{"n_layer": 19, "d_model": 384, "n_head": 6, "n_kv_head": 6, "head_dim": 64, "d_mlp": 1536, "vocab_size": 4096, "activation": "gelu", "norm": "layernorm", "norm_place": "pre", "norm_eps": 1e-05, "positions": "learned", "qk_norm": true, "attn_scale": 0.195, "bias": "none", "tie_embeddings": true, "parallel_block": false, "init": "normal", "init_std_qkv": 0.0229, "init_std_o": 0.00372, "init_std_up": 0.0229, "init_std_down": 0.00372, "init_out_by_depth": true, "optimizer": "adamw", "lr": 0.00125, "beta1": 0.9, "beta2": 0.99, "weight_decay": 0.098, "lr_head": 0.00587, "grad_clip": 2.0, "warmup_steps": 284, "schedule": "wsd", "decay_fraction": 0.56, "decay_shape": "pow", "final_lr_fraction": 0.0, "batch_tokens": 32768, "seq_len": 2048, "doc_mask": false, "train_tokens": 358000000, "steps": 10926, "dataset": "wikipedia_en"}
MLP neurons of a small language model. Each row is named by its layer, matrix (up: input weights) and neuron, and shows model dimensions 96-287. Each number is 500 + 25 x the weight over its row's rms, rounded and kept within 0 to 999. Numbers have three digits each.
After each neuron's rows, "fires after" lists the tokens most often just before its 100 highest values on Wikipedia text that the model never trained on.

L13.up62:514505505516495454507468484506542483454457484561505509476510482504492509463522499485507435515441513520506530490478519485513509515491487503514475496515498473514497531497499489513513491533464535496519529526501508524519479519500476493513483532491467464507546455528483528488538522526530495496510482541552473530487503465500528497494507506560484515566492508504525496484517521518540442503515513480508533510527503480535488520502436513478516555500526494470520479480477465489552490525507538469543507496443498477486475495502512474549548524482488493465537498519484511496533515460499531502
fires after: "U", "at ", "V", "=", "Mar"

L13.up828:488472520523487494502493472502498475535496483515508494513501511475495431466519495505502497525464438527458524461485542536506487490535522457454493542493486429494494538499530548482494509489509495499510538462502510540539507503494433485497484508490536477515539487471526524495525512495475494513509475495490532498478491520459453515492479533500527504521487485519527529451505460522526459491488490524466512520522489504486480499524512463525479520492528494518514548502512505487487430483501484501515531484464529531504478472499487517501529506490509541492483533472537477502528492496526485515
fires after: "| ", "13", "200", ":", "201"

L12.up356:474521490464504541505468533487490464499512465484519455489521482527544518518525532475531513517476484530533536525503491529511473469511461495547511523465505494487477478508506473484495504494531499524503495484425543510497539476521491533518507532534498476487480489478508466503499475483490505474525510469517516515472531479495500459490497506494514512518518460527521472503473507479531433455501531463511538513472468508491484459505524468466506493471443511530436537559507532479521450485522515477497504488502492501452497528462532494496486510498516543505521495510499514494507518475462512496
fires after: "ap", "d", "D", "T", ".", "O"

L13.up217:506519519525491513514470488456506479535489510492495489512505481497528468559468540495495489550472511536536514492484529501546500470514500482502523480482517459516482503538510512473500531519512522489492459482494527487504516544515486496522489505503495458465484504503492472494495437447515482498527495515537490503483520473512508456506530508531485497447499434540495471471491475492492493518479530458460510521526492506514496520529497439511492529521518498516506523557452455496501473479526501507483535503508524448530503480507525475500501470522503497534493457476512492492484508499468499483
fires after: "D", "L", "St", "F", "c", "E"

L12.up1456:497509490512479474525462483485510445542454537516488517508493485520464511512532538531464521506505497522470515500537514495517463519477485491494498464489539497515480481497531489431483511521494536479506476443467501494502446530537483571522495515526517438510528484495494473489508536499492481462487444533500490537430518508528501453481532490519461495495480515524493496469477481480489483513493525474504463511497442498576451494504496468472485536503475504515493494507507492504525488515500485483499555464480479471552474480502505531496496489496503473499511512514533527516506541470509465495
fires after: "W", "Mc", "E", "H", "L", "T"

L12.up1054:543492473503444483554482538506521453519560488530495496527504482527541511444478509490491478480481467466489470521465505509491514479475508505523499525554513491493496517543480487517477441506547536505489477503456456525523494515492485523564463527501482531481484481523479497499532466531479523457529469504537502479494504485529454446473478534498483505498515531489525500483485524527497485500498547484502487499510492503511523487514477529491508540504496489546478502516502536519520479492506508499483517471502495520504485493489498467531506494509496488496513531470495456489514507515521522492
fires after: "202", "200", "201", "Ar"

L12.up1188:496476527488510533539507469483497435515458489453483464514521526524513499513500496471461500512483502496539504436551536501491525522490519505532481499512515491493464502490498502486490556489550486488519485528476522460503484517493492522513535527514514509493524487463480457516547486478473529482512471529493514524486521446522472467510487516535502517497509481544580569487469501533484465492486517463459532496476526479495475490531495479495470553525531489531501512529448464499467452502533483482528521498484497474487539488488505522503510524494523502505509473479512503511509536496484471526
fires after: "St", "ph", "cl", "Ph", "kn", "sch"

L13.up564:493512510499490535517522476508500474516480488549475528474506494509505518512531531492508466531478480537496467557487517492509469477475482491523505522519507480505475471504529505519524521515536463494451509501471552463480489518509484502521531539513508487511494487511475507505528455520540509468461508531532485503508500468489493475494525500470466486523477467557522463467501492470473482461465496483504540507534525518509505520477455456441508491545478478518507516510469515520528509486478512455492528414466509475517468483483478491509515480563481492523569458489537533509505497485503498490
fires after: "m", "P", "p", "c", "t", "M"

L8.up420:510517507501469469521443488482478460557519484533548457527512457542504471498494541548533492556509519524515522458482472478482501493496493467510513526536496480500503462449549500500476470487516487482514474463529491503507436508509491528522472512511508484479508446496506532472522538485487473466551519557532501500524507490483506507488536507531517475475479502501497518433522502452465483494457519456516510541558495500500524483521522520509489512523501505528459496553521504516517491484510528524472501506482521494511545484488461535537496516522495498443540513545525514500523497486527484461
fires after: "K", "B", "J", "H"

L12.up200:462570473494485489523485451496493488477511438477517489530510492479530509548465579439519508519477518516516503462539530464476497493522500462550520482463468509505467542533509510502478478485487530499493491503473507470491505520494514521476507533484459501476427528510454477493518451492472522507510496530546534510524511546530508477482489479496523517512477470488563477486501498480492493492522532501507506533533488454513519450501471512477520493515466478499472524492499542503507472504546528490493489526505518471515473501529515540533528486534447535508521469519501499511468498481455500468
fires after: "D", "T", "d", "C", "Mc"

L8.up769:521544481542473489522544472501514497504522527526504508466517537512528517494545523536516464480528466516468521506498527553481467533464492507491492499520495518478490509500515502500506493517514554496479488493503504454506482474473459509499508544529504498534500490475531489558504546501506510501510505486509496506456558473503496538466489521473536503507540480472529503477536497489476514472501499489481446497514475492492505496469540530478499528522513471473524528498472538586486523477466462492526523485475480448525534501516496460488517498519489509496445443458441462493489495534526465525
fires after: "| ", "4 "

L12.up1415:521491507472490473504463515522488476537491498526539501452534511480487550521522505495490489530504476514543510530533496476521478486481502486511515495474472459485523516469507490510511525550512482477533472497471504514529483512477410489510492543495511462526508504522498547466517517489466511489528463552525562524495478471471508481452523497520493498516531502508534530501511498487531472459512532483489531490537478502552479484503508509512518502514501490526495507519479525503508486503500519486522478520499485492491478507515514515503537519482476525478532489499495480515498528467482520537
fires after: "U", "the ", "V", "Di", "loc"

L14.up659:520508495524479480533493459471511484486527495528513480539474527524547461465504485503494523476531515462499534507541495493527514525519489462487520465509486487520494511535530542496491536492510497489545558505506528529503495538512517520535473490471447477546501489548487510542496462489473537497492488525485480550477517452489516440485472506528499488513480479536523504484498457486530478515484500529473492473524453491523474476467479478494464484521454488493502461454498494467499470562494526498503524526487456478478548527507503475566516464447496485482505471486487474490526533486519493510
fires after: "con", "re", "in", "nation", "en"

L13.up1419:489512482491501518507473496537477476509509502530484496524503453530513470542501533482505483566476488531517455503493507503502473497478480502493506519482523467541466465486544509506488534504520513496493525515489559445476519502542525528530529501503493463523498528495471518511506469473487513504526479504480493465481511451520490480533527495527515498494427511487503494481519531495527449515518514463509534479499434508507511482484476495496534517546495504538458482519516506519500463463505546455508521504474507499510474490468496514514544525466501501505533501494468525500511544440482521485
fires after: "O", "B", "D", "of ", "U"

L12.up45:552510540521454487534453476468481453486518529516492483497502486539474496491537502502492507489504487490485521504487506506510489535515524484523496571483501485493439471513514512487496484526483475510524499492510519474480451497508520536532500490521458461501500494488522504562480536507482496481495488503489464510507527516507485469469507543517480474474522499492500507488499493497516474496446543483478539506512493504533473489536525469474535482474490496523499494501529503538497482546458497505534482480463474501554514446518514514495499509435439510504527550478525548487547491485474502467
fires after: "G", "w", "y", "g", "h", "I"

L8.up1046:519501467525531491507496458488473477515449470516479480503479486529502497455508503513515502487511422516509488525566504567488498475567493465551505478498520458486454486508521476458513550538510481473491532499527521503463528481534498490569525513513507461510491511503495499509496465473504504518484508510502497467461500496518524471502534480503492492524511502536508511452496527497521479478493458489505532511502456513519462516584480472494504488504493456543491503532519542521506476501528541502473506495499502473484501540487479472491480461521461495501486479504521496475479511475509517481
fires after: "P", "M", "C", "D", "G", "T"

L12.up235:507457494481498514523505501481477486514511518531503513519531488567495467521509462522529441461488479489457520500502490515454490482476491427520543497516478503504475483523518491531498507468558491477465506498479531522477479509530511487534504511492532493519505490507476546539494470482490539502508455543465507521505537499508493456466450526542481519473492455565471480525529508504515486542487528501504486463457479521520463487549489508483480470505501471503531473483476520485493496529517534500507523492466500498544493523515486512519536501483510489516535512496500529471481472503515508509
fires after: "in", "ex", "im", "In", "en", "di"

L12.up727:484524497489482520510446459468504494461520525523526468502534501492465460526482516521480483538488524467498500469482524499500538497503526449491548549457485485521486514465530504502507469494473508510492542487480512455484460493496513507516540510502499474474495462524506486481526483481487573456523531532518499494470486494445517484482507506532516467493467472530504498482516514490484458531515506494519503531515466482520503507539456443500517486507481465539534515523528524493500522499517547493485482517472523454502491422503482504445545500478484511515502483447528541491500532505429492503
fires after: "h", "s", "H", "J", "t", "el"

L8.up199:488521525540526525522450484487491475536499446530445490474489479491480512505485500473513480554491469521489511479555504554473476472517517479522486482527461470551509481507513508450508525505519499457497471501483508466462538513521503528568501520484507449452494475492481499523509496504508506462479519514495481495447519505498512477497545509522443498472526482511516519480499465492513435468465486530503540512520450511527501491555484478473491531536493475510469454521504516499483481540551568491472532490513498469529490497506496477474490515529497473490522526540510519522524539475482522451
fires after: "P", "C", "S", "M", "T", "F"

L13.up1065:509521500496514491493533466520539481504503537547484510473499529529534490494557486463510485507447471521487514506491532522512481494543518490445518507477511486499494486537512543486514460494532517478512503485504478536508495502486507514499521505518524524530531456493500508533516524485490521450454482480484502477442531484510467533526512488508518492532509486514539463452499471530470452511447528522491495496510457497501471503501508509466501476502522455488510506530502493519509492484495520455530538505461522447489507566476476488514490491450481543511496518470489503464545506517513509534
fires after: "| ", "; ", ","

L12.up334:525446478530439533523491517491456497506517486519505486501455465502505486527483541503481510497549531501489513539524516562531510465500515507490540527469538517469486502500483507505496484503519502493536507479517503519508438470566487523509472507498514491523506452513497485485492538502477490482500477480506461489467542488495488452429435550467545471514480504513487487495502504510513507485522449473468474538540491511531497508527496482492491469494497455521487525512504520502476477521485479441532489497510488505488547535499504508484510507467464526504504491511484483486495508564448478509
fires after: " ", "\" "

L12.up660:498437497508500517552483511503523471483547493517493443476467537530528483525461513453555492509451489563483546499553553525544498472496496502464510491528508483544454475514500504498489481466484497480510492454503520522472507494515480478534522519469476496540507470532528494547479541514535467446457537514513465514473514491492508432524483516512518530540517504506532506505547492532497441509517489461464513503506499499501505547493485483517480503502498500505465476491501495497516479473517485487524499465462492493493545497489484490461501474502503536518497464468524513517510490520477496516
fires after: " ", "% ", "kg "

L12.up161:471496527508465493504462508439483475467509497516469506467492545548505516491488505525539447520497480463475510499508550503458521487512508458516527522467514565536474492542474477493523467462484488494483510493499500510529540502521510495518552495496505454511447499505515515493515528497530512506517498527478490503478499489524483502488491506573481501508505470501492521486485522497520516494498578500488470455502502506501474545525465444521508506484532500491505507510476483529491523518475518484530483521440502501462491526469493524527530489457458502531495509499504535471505514514480502521
fires after: "in", "en", "im", "Ab", "ar"

L14.up1221:491521456506501544488482482484467470530523498512515515541511480516494460503517505493523504514512492496525520482503532509486479541484507462474533509483429483499479560513541523504485535479489520520472495527484515501529500466558484504550513549513478459478507487540521476521504471477476544460476517482480537493497507492513476479459480523506446495462476470542510501477506535532485451527506508466521508495514490507516488460531506457484513527540507465474465525538491490455533495505502466505559510449471461465511474480502502505478523493498502561474543473510509511438553497510438495453
fires after: "t", "d", "h", "es", "at"

L14.up312:559497479512481460497443503503476450491525480514528505520518514515510481495521533481472510475519472552532514472472472530526521497518520490466505479488503477503490495477545511482478498504501507486518522516518481481467486516519516518506487502486513494510479491502507463488498541453541492497495513513543497486485521503504522534520477515548535477498483512488508474506502514499464474485507457506441522516493490485532459509497479449475502533504507506511514481525546525475530521512548521466528442455518519440516507467472482494467497510489478485488508549492502502458494505475455479536
fires after: "R", "J", "r", "3"

L12.up1311:486509460519514467521524460490479460498490467477497493474478528508472501509520492483509460515480522543492530481484504501477538516488503488490535502478498512496495467530487473488526468500483490481475487488528487490478521509503477547529491509541493515516513457502532461540525470498502526495535479525517522541491484471518490477462489479532485502547505487511507486481556495511537447487501446485507538543449499511478505504539517488481545492506530489534484473512462510519465475493481529512500549449477498507462491494503498466482485485461509520507555464435522503495494525541483513491
fires after: "| ", "3", "D", "/ ", "on "

L12.up422:484473503555460552534471479497533480487525497506491465524548467483508555538481516495466484555486496500512481464522541497495485505517495510523505511463542520505459482551531454520515498474528525515490499498476481482512488506488490537500499518505517526511503495481490446487539498501526484492492511517528501519460495428484495489486502494518489535493476502498532465480512502521526484481496477479469529496473505528521519471507506459468537492489491503529477473540513503497509485441496491481506506468478500468495465517512515506534496508476499475496527537482510519491500491468499504506
fires after: "c", "C", "D", "Ed", "B", "Col"

L8.up97:477532451562513500501505461471472487522492472514495482489486509498461470482492540507475535604486490502521528462543515499493500469498524492527519513511446509508484504486503493476479488527531498461533500500496506508502518521499525483536489538504494448539515507508465522500512498455514513473533546525550496473463516478463505515504545518560486464465525490492485494459545487504492460521472507441505525487466516492533496502500461446521479530524508493523484499538488461509508453494519515486487508506491481503558480493494505537538579478479501485469525456497516493545495496474492507501
fires after: "B", "T", "M", "C", "K", "D"

L12.up556:539537471520506512505462441461501491499458491505497477480497487538496440515502516486511494543506490503475527488497497499512536471507482516524532447510475479513442467501530484517494460475472485489536495481517533476502530500517513493504560491463493476507476506527508460546506492461530509517475525526456486502462553480528482476469513507486509500508538421515515506504477454473530512483492549483478500499492476449520483479542525473495506536526451518505530487515518475537491506437527498486512521482509501427560514506531488485462502480500446496505494535493484493470530509518480501523
fires after: "s", "r", "exp", "sp", "W", "del"

L12.up521:479498513520484511527469505487493492503484501502498468493467532449517487520518502501518513525528489502506483535471543519478463522537522495549562473495451489515473476470481531486535470492516482487509473476464536497503522510512505502548519534480487502551465503525521509536509514496488512496495536463511525515468521540517488533502513467486461518535514474499518537521530501500492485485485506473476545516546493434509522489513478451493526500445482489513490482528543500530501516496476512499513508487493494515534492468528511467513498491488482502548470527511520524513509472509509497529
fires after: "-", "G", "x", "y"

L14.up251:506484493490510506517477470498514477512459486509496503463475446542460524496472530518518485523455485557506475472507479496531526488505511517521483462519481502475482474494525475487538561513503509501505475461467532491532516515499476529535484525487506448523443471519477493494464474526519502494502528502479457465485509422524461442497491504501509501519520491522517525456537496500561492486500494465489515521525516505479510450477489492466519490522480463540481506497501468509470457509528539479515487513483510470505480494460514475568509542506493467493539549531490525464531520527495562518
fires after: "U", "B", "4", "C", "O"

L8.up1135:537506525542489466521486509484519471538487506592522496483519508527535481527548542525516477497523516498517525525492537513479480520471455473488470538504490459545499502516480517484465456479503482480524491492434504497543475511502467563511532535479500493509505469511532482522510456477514501488515504484519534507466528499556459443513472517468502505514525483495522527500523494522499461519484518482479492484486485523519525536470504518512469513494510493519473463467477514489527509514522495497494530501442489479515491510498502489532471467498479491477480508479503476510517491489510512509
fires after: "201", "200", "199", "| ", "198", "196"

L8.up241:515548527513486484522458496479498492515539475533497490443522500476510501488518525522519459523491465551503497472460491492467522480497502489505516488497516452517486503475555529491480482524504483489540475506510528511468541496498489512508493518484487443496518506467515463553511552476495522493519501537526510523468532483492497493469529507531524480461509498481526527451539473475527474489501513517502502503500470505518525455506522530463501502521484517474465488531448506485466471451535521482477510482508510495513491489476468511525539545471498508454498508543539539526501521455528531455
fires after: "H", "ij", "W", "Sh", "K"

L13.up844:477475483539429459505513490505543492509524486540484472485571499522525500539464515495468519487534519535510498471497528517488509478530473525453506528492488493513434471505479533499489535464503531533516532541483489466502501488516470494522532509501481483478481512498476491497520468517458527493492523564501503493501493473521537489505504516512496484473504470531527502511501483483498506477464509486484554514465501487499482464471451500443509553503463452530518488542533513497488448478503504469483490501489505469461479516473519524517537475475509500458538513476508481475472508488516497475
fires after: "d", "o", "D", "og", "O", "E"

L13.up1351:485492474500462431493466475499470478481490521502527482545502507558481484506505512470516495488504510560510526482528491507472529524517484488471494472483508493483466466475509518475491515523537518528483470518497518486505476498499502534505532477533508434474532461472477506492539491473499504512524509472495467502491514514539509506488510507505539505509447471503507510472530514459481508474504510483482493528483491525516449489498489479448537499551488490475525506546526507508526494469486529507508443500504509456519552492500462510481514518505521525541506500478490513492505483475468517509
fires after: "H", "r", "R", "s", "l", "vo"

L8.up169:503532535486514558497478476512489476504514519532451488501495501531511528498548511501525476563472501548495500510475492543472484509474506486465471492567516483477507446496491504532491497513468505465538510508476518504478486534508462525517552492500478484517478491502519485498500503507486539486466526541491473497476521441519557474505556484509476503486522486506515521469548473479542461477498532472503513501491484488496493481543504464484512496547528505547447468566465521519518468495529562462482535464498513479492523474553443515510464512504486488498473507525513554518485518439494491488
fires after: "S", "N", "R", "L", "A", "P"

L13.up624:482534471518461465500472514465479479476518481499481512512484475512503468478495521476484512523500491536479506502507515495504513525548500482475513498503492516547466521532541517477493531477487560479449476494478553454505515503546458477540512536516482481528464513507521493491553513491511547468481509527507518514524489447533527427524518523561481527483490470537535475501479512554476477518463519490465513497447467476526500477484445473513526524535507491485516472474433475530489509500528519510505470499527507462508496501495494545468508498483504500464472491494479496491501518494510505510
fires after: "d", "ab", "D", "8"

L12.up950:517497511522502488513492466495492477468477535552474480487538496513505541515531547505507457539473506511482487453464481509484546516486506440489524537438476483467485490462514531534478465522507531466502534494540542475522482510527466482531530538516496440490490484520505499479523514473510507468486481535507533512487485493480473487488498474531497500493495465552512490473533504505523485503475523453493453524545516502482473500514435449500497527530483474454535514532511494498507488469493523460501505505483511474545529499449539533493490520510473504498533481463516520451484522502492481480
fires after: "at ", "At ", "H", "L", "l", "h"

L12.up884:481493461538504482481497448498483492501511441497493468521518522543544489497510524452498524543527466466490502535528541509456485463555517453523528564473483462548502453529526469478490522458503517471517523535484513458508481546563492515530509521508484495513507471528485550516525474500511503465508523472550508455486519523470513479516533534497465507529470494484575465515505536516517473468475526458479518531507458508530489524516517467501530509520522475518502518481496495523493534545559502491515534448457499484526500488547465502517484484488498496452497484519470509457513499453500525540
fires after: "P", "p", "C", "c", "App", "ic"

L8.up1399:466534490475486516532506471506486461491556511587556483457515468458502486458500504544523504551527471519523512452466466505519478520507494507504501484469483447531530510495506547485570487480526528520514478502518495481508506487515456539490511479533457463489515470490475462535500519490498510494535513504529491478477508523505491521486523488531494506477493480482466526476510509501534467517479518509505511504502468535525524474552490517448491482513480506479503504517510519525518493485459476481500523492532483505510473493514482535506487503523488509481499524487513483521501524475463533457
fires after: "| ", "H", "W ", "ak", "K"

L12.up788:477500488502445502526454522516520467508483480545458494525462460479500526501501541496482516541458510534504505514488478503504492508487490503491516514541516488505513499487589511481506498519564538468524468516496497477503490481555508478516490549507502479477487457515495500508530496524514520507477519508525507467522522476490498508445536498496489514454511522543533503497506557554508451495478528477496500487513462529515533499546463486464500506535488456495486498528522505494518502507541511492515507453491508487510496490486478496507542464504469514534522519512523489484515531499465535508
fires after: "T", "U", "t", "B"

L13.up941:481485531529492508483501458491477512503482531485491504430556497529514515509526497457503485460505443521481554495507533469484528512517497520468501495525499513534505453518527501527485461499483514508481490455479478531509562496510457488492501494487501492501505496476497488505520494490484512526493532519508509473499508448507478503494510511490508526534522499547557494486495458516481464501509554518487477557487491492524495485545448461507538484499500452523515504506527473518490474501510512483566511537464522479540473500500502543478559479508517547466505539538502494475492488536489491511
fires after: "| ", "13"

L12.up57:493514507514526495529484459471504465493476493513535483493519502509531519489519517474507503547512492502492506491489524536512524472488537509526528481522470504509471448484502543498471489448517506470583491490519493504473502489533519526521535538527503465515497473518503500512488507444508510492503520504538468481462510491463499507488498516514494511522518503506525514521522487482507504458480476460511536480502510454485451504494462460508502496513503481436515475544526454475477508486463515474483475477464499461518524493521498507465544514466530487507498537524555510474477527511517511466
fires after: "R", "s", "u", "L", "r", "sp"

L12.up1047:504510484531522439499461471512461491529508499497487496515519460532502515507521537504498509490482509506507494460513495524487539496515493504484535502518512479500467499505532475487461503497515579451502473490505496522472486514508513495499507529519494526506465478473508451503525545501466511524502480538544522518507488475502507521488529514508499511522462502512476490496541500524465485542479489442518490473521482466501499519465458485507506489481567517527460444498501501513492511490502535476463495521523526459506480472517548505450494464478484474498505556536528516458496524502461506459
fires after: "J", "Al", "Z", "al", "R", "V"

L8.up1170:486526473527465478520471519490527453503522507583500496502533509508448523471494551518508522539460511517515557456495523494497515513469504506483487506478533477497489545450492460498506510544479521523496485471499504525520488512503478497529496524536510477489531466519501468501499500480486497477500488528538510532487541460509481534479544486525476489475481451480522539456534544438463494525479497440485503553499491498507520497521484464492477541517478502520494509522490472502502511499548470514474539523503511482533504434517511477490503490468485483470485528518521488487502552474530528490
fires after: "H", "W", "B", "L", "d", "D"

L8.up1389:527547501529472489514472468512494483539509489546501501511489484538474515467459535475490547532491532512540533490472506478514488484472514482530519504482503503497492484470490494536494494502465508469506505469498493467507513556513526548528457533491516527510454503497501493465499475474514502484474517503539531547474495439491539468491527510536499454453487486523502492489530505477525475524490485461485485502510518510491526526485483482506494490521498490522495552566453468502484488492511529473476511488473514460540526469501500498504483486463514498459495459492539511547494542493537485485
fires after: "J", "M", "V", "Mr", "S", "St"

L13.up192:501446515563475510544508502473497489547457497491500485539507499488519500474480478474506543548457469466507492537543511492519480502472507496531509510513523514508501507533539520518497520498511521448488528464460547484492476491527508482534515521540480511515470483508518505520498461511516519489498504475534495511443504480483509494489477478506517517499523505564509475506499523521524482524490511524486505484487452516528543553555478520474478511521483476511516516537482476513518503508484523453529494510504500473529493497473519498511485467475489522506521458483531498541520506469500484514
fires after: ".", "M", "T", "; ", "N", "t"

L13.up774:480488484497469494522493493469491475533490481508501471504500462511500502487543495466500512520464467488538484479472533479504433463542491455541556456501470519508480486548492517523487524476524508487522471479468481492479492520494445513509501505464503506502513496492518516519519450462525556465522509473490481540514499509522533456529504497493506487518535515534488484492487459463522450503490481522492544541492443493511478526522440473475494526533500475517526549526468448501494469535533530481545497523534506484522510515508498467496478458505518473470489528515463530471526485473502473493
fires after: ".", "ro", "pro"

L12.up572:523521491517470498503521463459498476498507529515479499490513512514519506539517508498545482512486507553495499524482500563512474533478492469494495530478497509500495456458516540481543507503495465519504459469462451514470496527496470516487511502504493506510545500482500504549529572496514478519493509498503461500511541474531466544515521496545531491517495497516517525471529466469507446491517540484514462501512475499504506500519489512495482519502532488445471515524555519529495510491507559474495544500499527479468476452481514526517507501483548510486493440512490515448535482491472511528
fires after: "| ", "e"

L13.up614:526438490486504504536457466505506482479527517511503462538460527493511480503486505487516518513500500450492489550510526521534482505500497469523521513481518518504490482522523457465561479475480543486519487489537499508519463483478467506480473498450482460516494481516520497527520481498504483495488481526490470502484502476530455529475492513496509502509484485481520495508558513513548468459513494506468524464533455523515498503490490480483489483490498455517493527537527526485494481485536499471547491491491523466486559503477520510487446440513493498534495504485440472504489466522448481503
fires after: "% ", "\" ", ". ", ") ", "6 ", " "

L8.up256:474530483531472508500488493488479482511524485526496516522528487500461500514494537531458503533453490497490540475460510475477547480493528479492511513489521479508521469504550540507504519474473512464500523483490491541484498502506515484538521534553467479518473460479498487508514525493517516514451502532555501515484491554453454516493511511545508519471462519509512501482507568470494452502539457446517527545478507516537479517517488473510501497513476485525482484542440502517495479471476490470492496487523498487514527507487448518515516487484445494514504486513527531499526570473499502455
fires after: "H", "K", "Sh", "D", "h", "W"

L8.up282:515534516538529475509480486484482483472506479536440496537498488509467511472491493496514534513486470499511503476523480521491499471463521520537527521533492438506505461518508518502506495520508526487538523506476501472501477555497517526520500517503511512479538466492506481539511474514530505506467534498560496446456514488516511480500556516538490489499511506514531501469525460468494441495469528486496518485479474498516518467535488482474492530536522508528531516514460459503493508505542507474487511494526485469525505474532478491527457487549530501514500492512518501508497517433484480477
fires after: "S", "M", "P", "T", "F", "N"

L14.up282:469491526475465476504491459476482463531491519512496478524529476492530449526500492451497512509480469496499525444509497489502513545539532497529504484478508502540473516513562527471485576479521503508489497483538480450501489467508527517553476547504528483533502534465482494506528536480466555546508480475486510503479487487497502459482473498481538500508493477537548492504498490484499470497491500496487510497490474512490499504525483495506474509463541511457478471548509515500506507506519502452510491488484480473505500484545493514507489482514496466509540506499541533453493516548507472490
fires after: "st", "d", "ph", "sc", "cl", "St"

L12.up1488:518511465531478470519482494488506484547588517514510479535510460492519489513519498517486485496506498508451522517498486502489520493497513517503549492490498480514463523523485485501495490481496468532485463487491549523496521524537498521566501530535519525529480510461520469536535462499470529532526461508525535466480501450543530454502516512495510515481483500528482491458479477520521492523505512449473514486523510512510487539523468497521463524526507516533501501468452506521501468481506548498504529455498490480486527511480492506530552457474543455520514472463483484517477484501526477511
fires after: "D", "on ", "Ab", "St", "com", "re"

L12.up1190:501468477507497510517504523508476467516535522506475481486545485510550468483507490502500505465518490461459474484493508491487472498494482448492513457559462521487503509524510534512518510489514541452527480473486493526523520506489500497525463498527487523484471506539535487497551462502466558486486472545492527554455481482496486471494485529503525526526524463549504551510531506496479532507475489522459529494484491461518469488483485512521487505502504503503500502479507499488512503508447532515561518518483523507527463517541491474516503497475525504514497525498477509484522492551497486490
fires after: "con", "en", "in", "an", "dem", "Con"

L12.up1280:505452494531469480529474486511505480500547508506517488523480520530504499464487505481560528519474485523474551552496559502535499492497510495496520525503535476566456467493478526537510499473473518490505501482460531500515488492540467521513522518492492508573506487507549492523487473511504488404489482509536472488508513495513506429454484536456508516507523498527490490479522505529521474459504520462426498517489466516501456495510487481507471496472545495529500509489484457511498478506506524485499522466504494475500507475495509516492517445506521544487492464485513517488486490525512452472
fires after: " ", "6 "

L8.up1043:515528511518487537504483483476506470511548486570470513486551510491492514500497528526517501512512460565526539491487510488471542481473523493537508514465484476478522510497510492508525501545492541466540488499517530481508483523512528520536483523511476457487520503506498482492543469509485501500516502516536510484496487457492512470442519455567480449475521477535532486445517476516507454493486510424474487493488494483524492501532423520491493501498461483500461472555473463482498479484552539454468514462489503482522481477506472489504521484512503499473495512509509519499491514483493501484
fires after: "S", "L", "H", "W", "F", "V"

L12.up99:445498502549503508508530504466483470533478478507517522540529488530508495493501547437519514582484494532493528518552517481484469495506445509513511495506498469524458466504554483480498517490496519489484479488505515481496551475501525529516520515508492471497495480533480503504540448489540542470486538463522523484490504510466513497506532519520510521529511448514527530471494540520477466485503487476482529478527457489519462503524486483439484539529501472452468502501520501542502524473526495456503493458501477493517503491546482480472551475530498477503550461500500502518540496461492481495
fires after: "P", "p", "c", "T", "at"

L8.up637:496478514531462525532501523537521495526551463551507487546542467541501474488497550506519477483546446477471484495482579475503503493509486463493498492517482513541474551515502526530494482477515503506491458498488470477495511494500476526495500501477508489529516478512472503522518482465515534498553492488490515486478507484483501473509481505465524494470487515512554487504487503507538481484504532485465473506517477516500522499525457459508494539520487495521543541514461474508504476501499501490502497529433475421524489530520506461530531500511491495464546501490531500480468509531509539537
fires after: "\n", "201", "200", "202"